config.toml
vocab_size = 16384
norm_eps = 1e-05
parallel_block = false
init = "orth"
init_std_up = 0.0232
optimizer = "muon_variant"
schedule = "wsd"
final_lr_fraction = 0.0
MLP neurons of a small language model. Each row is named by its layer, matrix (down: output weights) and neuron, and shows model dimensions 0-169. Each number is 128 + 24 x the weight over its row's rms, rounded and kept within 0 to 255. Numbers have three digits each. A neuron's up and down rows have the sign that makes its largest values positive.
A block is one neuron, or neurons of one layer that tend to fire together. After each block is what it responds to, as a language model described it from the Wikipedia text at the highest values.

L10.down1145:130128119176092154152103061078130102143107148130088086125154129127151134141140109123122125116088147105089134160114155081127181125138178136134110160139164086171147122085096153128127127137098127103123111116093165091112078109133149054127148168121133113136119137157101111126101115106133145092104130160072123110115082120125143120125128157168131115121128114150082089131161118159130125107140121119150143135102126139145151156106129105145116115124104165140129131134108149143126139131135140124129158128129157124127123131
Responds to: Mid-number separators. Separators inside or between numbers in tables and statistics, mostly decimal points (18.0%, 89.5°, £2.75m), also pipes, semicolons, dashes.

L12.down63:106135114147150121109076100120135145140153149161138139146092111167121120145125110120144132115140108131181139140165126117101125165126089136154138083092144116145119147124155122089109127134155154172133138099089096167104144147129077101119128105206105164129139126117115144120142175115109121120114142122126104051129141130146122103111154180141130107141124159147118109130147118134156055167135153098107106137154132126139106144145143107119143110086120146127129123116117147132142112124114152092094150103110141191160168095
L12.down194:144129110100149152131119095134139126141106124126134121141179189127136136139109116137124070140181139143122190156097122117068129151159142143146117135149173125125180118123147116124112145116158159104116123161144115120117121110145118122120150088145111125076168139133148148143113169161103129172089108175137120126119111141131145144112112146130089104156105168162135144142122112104131084146142134135090139120140122110130163154126121110083147144140079118150134143143138158088132144142105110115136128099119125129090119122
L12.down346:135169121118179127132126123130131130157090123125081128087165124147148100147122115126112144120154107192096115151122136098108109147154119144134106133138153108146167141145097110169131161175108129070132146151139131087147121158150097149085120116113100134128156130157168174158136135150137111135110130116154119101133131135117118113121115114123092182095131167121126125094123145133162140140163114145145170159170143097148091122150095115131118086167083129146172116142119107139128149148104121151098167109125166172146087146
L12.down390:099182076091136131110146096140101093104140129121181139161157104166125120110121143122060154136120097121088115172080121168156142144105153136115121111168141157113135109181128140107139119141144127122151172127108134123154089096148156125116122112123115115124179164137089137101138136126152169135126122119157132093102130130179157126126069138130169120090138164124166143120160104110164084127103170162130131126151087121091147126151171119105124118146147097137174128149109174163140152100105103172109123109182137150111133128
L12.down423:090103144157152107149137072112094085181145144135107145121141116155125146167135107109158139163121109166143143090143091099126149141122115143106163121134134146153132109123154112123129164116123111137157090139114099129124151128134122166117133102089124135138111125126115124138155125133157089184137085177085106119125170122123138111113144150157114182105090153134143134161080106099125125134076119094121104153177131133107114114105123127098168095115140107141122162149092140106144108122095156156148106098113123141109152142
L12.down427:111127164141169143080106163097138107145132166097144152103166157136150148162101110123141145105121100085173141130112134110130143156105099108124132113125094141146121153155143137111146122158111157149109112141148073138109112100103093123156128158213163113106135116144134141093146098103140108121142153088133151082172137159090089128108107078104112160122188131102096152141089143115103117140151085136125148114148146133168128153132127171094114154126115154146118138146136160127134085121133121099142148131136148134105134096
L12.down467:161144104165112148139093181119109153126134141124110151103132115124146119134091119111085136118099130135147098124126155109132134123118150127143125144117118115129129122120137151138165100116108132010123135130141124149139125103166137105135143156091108109124086149131160159103112114149110134125153130089023145157112129143126099142157089138167120113128102174132080137104119124096121055112115121122130134121107110178114121169098137148163111138137104136142165136146088100142112149118124164124096110122132107114130144112
L12.down612:155118123133125111115155141140097146086130146110134081146102120129140133176145156086113153076140136124117163123133110129103141099109140120121098134149121185120123121087128131120118125132069126026104082139108114121129123127124114154154076103128133116115122095125122131161109138131152170149115158153129106143133091131102127101116085146131120130117126120128134155093115095124057079104114109116109119131143128156100096160165142082207206164204150108097115136116110107162130164129138187098123149120110088099126133128
L12.down676:123124105150128157133145113122104112096167112129060129147168117144141124128123101108148119145125128121088193137117118146124149110117105150110153126106149162098139148134090107150157144125116126125157113112119106150147133116115117095140077114152114111118127129169086135071140208095118143181173118117150115150108117169145116137100160131102116123162127143156114145131133104125147099094136097154164161149072138168113107158141138114095122187137138155085162123176143146113121099099128110115103140168089137152150183140
L12.down766:167173139076149174138143135115125136123127151090134127089127078120093094108139127113162161119141121137143131132159113162131172101137170098101116123145108092130104138115114122125149152124113132183124109127130111123096090131129144085101140119143096111109134089106114142133120120135137121101113152115075128159152159097127145128097155148112101147150121159159127164116148131106154097153130121136124134102132109136096154162099161102071111125157127122124151135140137131126097074131155096160129091152168088116140172146
L12.down767:127155094110102117121143134130105129114112164124144124123116125106134137141116089155140130145146125157168152080120148155131124147143128121188161109125142105164150134138145095112101100140152092206137162114122153099085104134090156141127118120164143157085122164147101146148153097103130089099153140127113124100161097136135127094105134140130120140142128123108119086143158115133140080097119123113148095158144146122136146142119119098161145076139139127123167150147121165118092155124140167127130125096102109145128137084
L12.down833:101079097128094108154127104131142129088121100115123151141156137147130089136121160118130149082137122143099091148155126163159149167130173147177092127118161104174106135116132100156131165129134105171159131132137090124128118114136132104129124132143100099106133121112128094156094134126163175107141102117110131093139136102145113119096128082098100123122102109117106144095136113103153163105120124097144131124131149124109099175168124128138099132139144115148147143173108099129161155121139152129112130092143089103135133106
L12.down849:093105129142118128143088141111134119137102120095139081098109110133120133174127127095123139166138114092068133110142101080107114171073142151113116126154173132131132128102139103149151129151146142137115108140106163122115141114142130086095108156160120124157116080138150114114130114126137155129165073102085151129098126157148114105137114156104123118144094145129149111123141151114109141110115066145141115118145142092161150127095084150128087148106160110110126130155116081147105117101155152125078208128090089120121127147
L12.down944:127120136142118141117133127123119092123114144129104121110154112124121084086134124143164144072148138063133153095104144123143120159125120136150117149156134144140126140108143129124125157138127179118054124140119121142097106111190132118097113124130151143123167087174139107118146155124099116135147123132039118111088120140125155148146091097105123140120116134123116104140147123152135000106104148138152127137137154124111114170134085109143168121145131103125121104070131110104153119114118114134150095126135119132108114130
L12.down984:134106102143093138157160141162127126056119120102164108128161109151151123128111096144126088099107109125126166138144135152116112080143097131081111122098142150086079094117131135109118118162080135186117168104081178125083107104136140124137135094125160168131138119202110113161138110147117135157143152122133151114139143164096158116078149124129155112115099129144166110105129136109133119126145140140140124138146142118144156137155108054118107149168136150115122091160104130145162176149104128113142129124095105150147125094
L12.down1229:145129159128130166143141093093137104075130106123128143139125123129148159094146115149201150164146116100102094173175142126127150116111102075189142132119126159102149114146184120100158100143136125134134156145134133135142140135126148118173139144193100139135118148117060102181148085162082128114162121152165132096074118145166105149067089159107127108153125110133133120093121117133165099124114141147114151122085145153131115117079098162171114146124142109123135164088145140152127113081131112135137118151151132095147162107
Responds to: Separators before numbers. Table pipes, spaces, semicolons, dashes and colons that follow one number and precede the next in stats tables, e.g. 18–34–0 | 32, 30; 11, Max. depth: 60.

L12.down107:126119137122140168122106124079150128160121099099134101135111122123093136150098132150109111129100128144171135149131106133127121127118075126127143134162187133097108129121125091113110116124113110154116142127102118066120117120120115115108096173121134130148137103101118118156108123132141156122118110155091159074135091133091146112184083176110136110133142145099093121147103140130168097131153107123136080136064133140178109127113109117130141133157105118137115144154128116107123139109139120117131101087135128113120140136
L12.down149:138148137108136155154112136150136098173157111135108088165108129145107102095143100121121114147136169121096119157119119129128113185114159137157097143145185101144101133116153163172146150129123118179097179121123104146152107104140105131095145160177121115096144131142145137151133178107108068134102085153132106102116109113119087144139140113136145176156144176076111129144105111136172133098094121133138117144140118140135119128126139106090110135082165135135160128117139164137171138119142128130118088128110115186128079102
L12.down271:122099151114156133152135128164157100155159121162113175160125131082118136110167112138134155137140093109107107146143143116132129145097105159108142148127124088152149138179139106129116141140146133189142104140070149164157105089102118117124126113130117094126109148152105113140107147127151132106146155093106115094117097142117155174118097101176108160154130107138102140163140096180125147120138138154150117079123121143174109113136138153111096092164144180088119195141116096138114073160120104104126133104118130092125141142
L12.down294:138172088148085142125110093107113086161173126132137097137118095138128113097132138140171123139125141130128094132126076152105147107108129159149131170123134157146125146151137119131073115122152114131132150157090089167127123141131156128134126162188166121117135094130071128103141119102121172105148129133063112093160087120111155142129092150171171147138142096140125065133126122169096131131108116102125094106174126155126129111093133108136101101085122120090121116127109121140119114145176091154159132126124130127142099146
L12.down341:134144130130136152129092107078095154145121146177134152145094151110141166140133146127105123118134106098174117142131136127130124160120139106115115138106160155113166107162134142148143156129143086101103162141111161131136161155122054136137130130166142160133149148069165072128136177188172115144121096164080153097123155105126134110127154132143169121086081170137132152116141123131113150134133134117117073072140142111173123107136141131156068138111144095152142113122159160106167157116122107163153135146103136073119136128
L12.down372:160136122123087134148109166160135087146150109137141134127145174132152109091156151147087128117114085134116131118114099112135117076101100141204102133135153149129119103142140121107149099145115148156127178126102133159126132129109125109085138131115114095131091169140157120119116114117150102140127123058083149071140139142122179161095187159114107105113129138118124152179147141136160099097125138144176109153149124119143141128152156160132121094140119125117152095097180147168157165106148113124134088144118136124074147145
L12.down414:126101146124126149113150122109130122154104136109145126102068115116154163112150137126111152076122147119170143150141126136138107117102164119134086153141140155163091116126138127133117128134113184156105129126103071164122133126123144125130118152137100112157154104151159134095154164132103147110170137092124134112082121137105145146092133114104134109095105078100103104105157109116132132106130096136146078125145159090147136101156158128123101137135146115104144171139163139170111107078123134131151133122121071104108141088
L12.down452:144119120162134148149174120151142111110176167122113078122087097142122111092133105095085167127132098198110141156086119119075108132119126141132130117109149139128118127117148147150158129140142150089102145139133101116134092120115165124062108183153148170152136102179102081144143130112110115157179119161134114088091094122198135131088112158141143110147101124123085085131123154087138131121192116124151153147112070156129101107101153128106101140107119121071094142131095105148107133129118106128143112097155151139134141123
L12.down527:150160133094160162110121145124113098148129125165139144102106149130120127131100187150109123124140133155136136120118107156127126114128138104166131138099147092113117125112121171112144108134142093236133170114130090157139143097114098131100115117111165114118115099112126119119126118130140147091128112121100172084133140071102105125134104137112105136090100112124118105149135141130112143085092110162143180125150119116127169123146162158124133164122159178153136147151090179101107166150141115151130161120061098110125132134
L12.down579:138124202139120098142096114116083141113104129164133109114100124127116126148126138169083091151157066121158128144136148158124162147108185107123134152128087106160156118111141101127095133137136125164148153119147094126146120112103109124138112124146102153145104158136139091133099149113138135132167142131130128147112114158106135100125160148141124110121152088147063157125150064112069092109130132125106141139187108108121093131098129105103073085116124120116135145110123115124147170163118093091165096162104145148154124078
L12.down590:144147123150124094114102089107082114107118119104116093137130129085110132114117150118109109138118136131081122112128078158085093152124123083157118137122148127118081104138113135155157151103101142093112144162109093102145168105086120109148095135062170125122146117142121106118080128167115159131149123112132126142121090164134135107098110087137107155122128089123169134149131109154125122124141099137125157110082131176178150178130105116132106168114146138120155146123136145118150115159149119144123157119107148137143115167
L12.down969:153127169129129133153098121176169098104120109139124139127144179161110158125090123140121125123108109113114139117182138107114117135152125145133118131155134115144106140106115109149154123123131158084130150191106160131143127139126169115126183187143167094105146099097156159192130137134131135116144149168106173085111144112063152153120082132094112119120109155133149139114101083167137106138159107133130120098071101096135150165151125062155146105092165095153105159121159098153108144157152164095088165082136118119112193148
L12.down975:083151133158126161113157136142100174130098120150145096158105158118119097151105145121118099112150136110140113135101114087139129099106143144097116146116123112127162123109131168127168158134135148173121134151143098129135099142128141087150107117173132084116126119133107107083127138132144121116151153120150161095141156117121077160141140105131105112156142086128103150089171135131120125119104143151141130145135137141143134133136120108120101105142079162133133193145159122149143126157150140111140155087150097145102106146
L12.down1005:197140143150130140141165165117136144119100083147159150145077129164141125135150134094163134158124127087133128162101151200091130142136145169150120122109117092131135190095115120131118126114148127172105151108104137134125106119140135110105099160127143122128118091100104139125152083154102157146113097108125135127159134094136103130104146171156061128142137098096120121102139175102143105076115090161126126118117163094137115124103189134129121116106127113101169146134122157138147118141160089104117124092148114115112097127
L12.down1141:176121098134108122171143158110137141142094202136108124139100135170144117112090142099091128116137085126090133150118125119122131199122123122153123137117077096176145119149124121173096174121126114089154075200114122121114140158104115136105136147118113099089129084111153171144139086081141117135159118127143146161141112127141132148150095117130136157095122099144150166115115112155112107138104153120107138098144170168148147150157115130174115128125144136159139128158126116144153114151146124133112159116122112070108141150
L12.down1172:087148148124138151116117104109132115135124133110156099128060122134152148100100111170127126149118120091127114165134133135147117168137123119135101162092091089122153151141126141120143119157125098125139145137125130160118100084127146132077109133189143145127132130110131133088119137143147135113157123169128145135135139145140161130132116099147141109082116129109148090112072081116134096104118126121098134151127150136138138123099139095141093120124129143107149108107109130152108140146133149174162106125158109172150131104
Responds to: Score and number separators. Separators between two numbers in sports scores, stat tables and figures, such as the dash in 2–0, table pipes between counts, and decimal points like 144.5.

L8.down255:102117107122114152122131131085134130135121129158077115119152075106137142142132142088154105108124129173160150136121143126101065135105148139134130124087130120166093142095116139120097124126187131205078112062129091144120173140110140104137172147179154146144121166145120120113152131137095140132124141134097135150131100137125092135120122160138151115133151134118169105127133108159096113102112117134058088129139109121125126152104133114152124105146142156145142134160144135159174144110119144129087125117129120130168117105
L8.down733:141158077129128098141129134155120119151107158096167117140132143097155136136119128116154150156133142141123153125104134130078112116130112122091111117131125117117104117161119157129137149143111121217141113112152112161078135125120120136117156096084144135141114121136153165139114115136105143149126174121094147133119104162122184134138073124177118108119119089127126086155128067134106131117144129138120138120086125107161124145111168175138127125136094153143163141130133105120139091113078133133088151124133082124121104102
L8.down852:122103104102110100145137122151104154170124143182129098140154092126149138126158132159125116152145115137166110136143099180112140093128119152197104156124144133146105086124098088171113180145120132198139153134158114160180147093081148092180140163105080136145105148129100164113099150130130100140169113164151140134121098108154143096155104183107150125112073129113109120149125113133096149137123113125139166095080088147111130138171129114163120139134081129111163114115139137126134145131114102163111137132150122152113104134
L8.down1084:143130098093140156131109123142131077137117166107141106103110153143118135134110107101165137105118141101140122074121118110116102170110114100151112124130142105134091127079115112129089138111100110107115120100129119157124166123135101122112135100098123130143075199126145161100106109149103136178129167090107124136163114146107088116136157131155082130105125178147120102145175163109144081108147143111119099097132099143172118121127119118149148117181149101143135117149157115045110127148105141113138135113113156160152132164
Responds to: Scorer name before minute. The space or closing piece right after a goalscorer's surname in match reports, just before the minute (Sayoud 68', Ruiz 68'), and after team names in result tables.

L10.down1123:144095131132134149118117162084180096119116117125061160093118144108147165110150113097154143121117127140109114103114116133143084079124167117121138088099098173138133147141116149148092154119126110193142118124122129128124161147156145158142149137119118081116110107102109148129130135164167149105108155148085115119173149163116150107132141076125086132101136144117125180133134090116139133130111137091126139122100121083084140133133122135166152108166169135090151114067129144142130156150162114152104151114159112094114132118
Responds to: Named entity being acted on. Last token of a noun, name, or pronoun, often the object of a causative verb like let, make, or get, as in lets Kendall, made her, getting Satya.

L10.down613:146129104105148112100131124161154129115087119171202113130130174118185101097115124152160115106101137134108137145143139117130146104107121117096116132133137100138105166148168129127112167074141100166148100110113136150161134138143117094116156107157116134147116158159086107118118140124157092144109118153127096140124132089155120115144129065106132130129095126137095121118140129099138090163085114126137165179157078113120160089121127116144098115145116124116109136133100137114103128150155111116145140084140108166156157100
Responds to: Separators before table numbers. Cell separators and spacing after numbers in Wikipedia stat tables (medal, score, election), plus prose words before counts like "over", "population of".

L12.down11:136136162122134168081111079125142137116109090147125129122116142133101121134115132127164137110177137129133163145144143120099128165165165102129164162134106130167125139134082119122125145142143147110102164110135126121098143135117085131146124179076122127132114110118138134136162137103179114116110104093169099133171136131116103127131123166127130158100140136139153133128122148171108103124142122126117133157158148141161120071118133095137080133125162123097154173131140141127082132145095131140116116102133122125111116125
L12.down65:159143083144115196137156113109109102096132133147134123129155100139136101139135144143157131127131099131145100085153087108097174138132181149114080142123117045119130141119097113135134167134132118142111101111131124113130135118075149118108107123155087179120108125125134123133136120153103147119116156101138091166141123185089160120115161146144112097147128166127131093117131158136098161129138110111100153114087073128083177141106102129133137121137145141125160147136130139133114108095130106114109135113148097123110133147
L12.down189:123166158102162109137088124157106061145141085132132148157094101113129115164158109142133110152116136114097122141114116085108056091142114126086105141110107182097094121126116134124127157110153157098121138113104131172129137147093132129135110170133149111120122148147115124114144124101163106148126123103151084081108131110097133140140144147101144141119148125152081122139128146084136105199160149143155113114140137136164130116138107159098118084172152154128068111115152151097138073129098120114170137099149125128106142126
L12.down205:101145126103129143111150112108129137104076177135123130112103119112143115125111118167127165153153107165062147109126128121101140110134125094134112137144138131137114167118113127157131142108122139000126134118126127126127125123136118125166077141071100130123150121143145160153129073178126151103120152077131097158127125109087149188139101129082108127116121126149058166121162173158117137108135121119119116120101124128085109120127123123133105117127136099112127151122105140093131118126132133126110143129106151140144123110
L12.down417:112135150128149111126158147108126113115146098153145141080106109107136068085116121126112134124144144117126150141175146136143147160157123129130123183161132070111110136120103126099073112165132152106130111193132166085130155142153141154150142133148117144136110119151135116169133148133129136128111187130161078127121093111165154142171126107116104162094153167133159160132104096128091122146075155154113097125114099132123142076172113156120132152120131136164110099150105133093108099145068153162099153176138115117115132127
L12.down498:146165138136154109104122096142089142138094172136086155086052137138079109124130127113181131112117068139148137146149163094165123127092172137163115114111082151136159127104120149110149157104148170080108131185124148166112090107097095104122148090087113084131145133144114155114146090117126126132140138096147143124149108162112131128113118129092139142086088112110119194093150063156157118073162116141130111144130161092149133116131120099116168157146129120099118117113127141145129150125113127135157129159128117126153133175
L12.down503:149157165113177109153120085152099104145070176167147138153124095113127090116121105146104143158126156118103086131111155136095133128101084124130147124079161090063106116119137153162174119159154117148107133166090116098140131143115132121114124109071081148101083132150127162113089123135109107135118114104109128127123072145132103138104138118181129124120158101145166122156143124155118158133147150116096137130121119138149099065078098118082145160185122119114106106107135103101124152150118112140098146095146139193166115125
L12.down504:094102122130146143168110120147124176087103122125166130111151130188140141131121101144147124164098142160113088099116175140175129142146121147095088126145139096144168158154093152137100123138122184090112159127168140139161141103101135136141171138139158117170148112101168078157135158140124124141143103113124142144128153131124127136173130132113141164120152133128115127122126166152102187131159091104119136132129149138140120182115117127163167120126136093106124184121095146135122122118137160167123127141190146140126140123
L12.down505:127134128110121158114108142158092185130107131137114141116109105153135128140113122132142151129113121103098119104128149160143163147140105120129117110116121134130104140141128067082103121185092183055118118098101120138128127117090123147132083124127165144113128128116141130149129135133152119121149141111121132151105152114124119105109119118156109145177104169144141112096158132109111167151172121074134125090126114118159116125096125159113097082113119145115086131144115188105152148091141099141173153146142130129132107121
L12.down570:132147138123158092145164121086103152089119147135109142131095101140151076138087148108136141107146097115065135102131134152138096084154120140130114109092131147168109139146130120107137154138112142079127098120155121086151151068099111132156121146161096185169084135140131084141126139120137134146125147137142137084150135129112090138150140143142128148132127137117184139115132106090149112113140120117169187143130122129109128136115166126112141145128140162059110091126118105127127121169105150117126109097103145161117138143
L12.down779:116134120066117167166102126152151130129119116156142107166147112141146145180140186163105125133088108124130155129138121111091104137118066185132135112108175130123151131130152134157170130156103118157094100128151126130100133120141070108133099128143111133145177128104142116145091107170109154117102116142092127122107147132105120146105169112144106131171149152107116110135119131133142149082162144162116150099192138144119120142099149113137128118153116126094107143125142159090150105116143103126156107129125142121143133122
L12.down838:145124136145135137128119107129115128094070146125149193138135134128154166090115127162100141138088137148141117132139137123089097108122130148127126134095133143102133156125156131099121138141141077000131116112149111117107124109110106131146141127137180185150147147141094131130143122088115104113127115132088109097134147139155107132141111099135135154115108128156108141131122124136134137141173129192132095136124177128128112105110122105092111114111098139135132154108115172091138136103140112165130129129130144094125132121
L12.down877:098165146100114175107096169115126111121126142122112136164093163141147128141127170143142155099109098144156147110130098158144132110134166091104138114146180140134128108105165123153113122103148156096142091147115112119161118096137161103147113179173112103101109109141157114106117151133109121129162136150149151106114133097133121145083098125091146170135139101104109112108111113154144136130154143171149108173163098147078110108121106123117140162093121109159094130120150165130127140119095124126129107123147103098162109158
L12.down941:125167105125177139125111090152110131072126104131135134129091141090141111195154133147080161117117138102140155113125150093153153131104123111090114143116167087137112149145094090131154156120141141060126130078119138122139133082124096099135164137112113136093101140125142094145139126133150120111135132095138111121151164139126135123147144140139139124159163176098146108137098156068143152119141133172146138127115146126132096128167118132141148105126121141121178124131128080186106153117100135132147148162095143140115118133
L12.down1137:130137152120118103130165150117142109123122148124174151135113130116111167138111118151140144135139129171149155102083141106130172138135107107128158159134115104141122147130199139126157086119092136154142087138127209155133176132168105142132121158124135121121134148150118130132148159114130162169123151150183109132119116140120118157166139143125115113119133115093137177108150141112124115140145163123136105129174118089122136145136129107175139112166146178125125107110143163099112116140129125070122150103136100091123100152
L12.down1163:137102107124119106141167136141129100114165096119127148122092118127150145133106125123116095103132158091162105134113181087168114122118116163155147106069114114104113135130127109129136107110144134095126145111124153139091108102109137141145109130136083144134138152165103121161123113101082144128161089137128145127180135061157126149119179113133120102080155147101128142115189102132126132102120139131112140117111116130101156119138133128107058092129129100118152083075135118126155126122115146129100123161097132099133097130
Responds to: Repeated name completions. Final pieces of names already mentioned earlier, usually as verb objects in plot or biography text (She-ela, Kend-all, Mh-atre); occasionally a repeated common noun (habits, park).

L8.down396:113139139125125160122106141133154111121132131099076088128102170136155096139147128102121145117112074134115078117193139068080172139112114161169128148079211143193133119161113125116170150181132156178117142149090144143136141149142137103085095157131170151116127132122133133094081148087124136086132144129096151137123108139127141133140175126159122157132144139124097126119097138138152101117109123104161141139122137168126089125119175171170159091142173149123094111068122128173193209143152150130131120156095148159106127112
L8.down676:115107121137145099157093134115088098118148154119106131162116115144124144147107108123145152147115103089158119108092111131102141105131118094137162145104157112127148140121179132143106118113128130168129156165156133081136144125088100181112131119141140151174157127157149164102121112120101155166124100173153164092193103133155167165157115137109133156156129104141126079151170110157098114115142136106096132137112163112136139157152139139107146128163126095131137093141164143096134117176135149103143140130179148166133159090
L8.down1027:165163118132166129114102130117125107149136128140126092118105162148101108080116156098138163097146128154130111126160090098121157160145130146145156101096148174158149117130117118132116093153107131151136097147124176119122088157162106084133159164150125115133108117074181149112167128140130143116132137107089160142124155129162160092151111117145163119121109097138150147100140138079154122158115099134154163134135126137161140088115138097111095118106103123160089149098120107094144100164123126109159112108109134135121116146
L8.down1251:118143117141091122143101140161113119133143130122150110147159141097130138111135119081084156158146118125125186110112171171148128135107104147132126112126131153108131091118127094192161125108119083126124145121101098156131103140147174112117138124101153169129151131162140116209127125136150100103195133113140118124113119118114158123180103126154147133136136115114130063150139152129105145133145145120087050138135104178113130118116119088069110102139159122084146097104099167131139119118134118087152136130137101115108157112
Responds to: Separators between stat numbers. Delimiters such as |, –, / ( and ; right after a number in sports stats, career tables and scores (e.g. "1 | 0", "10–2", "5 / (1)").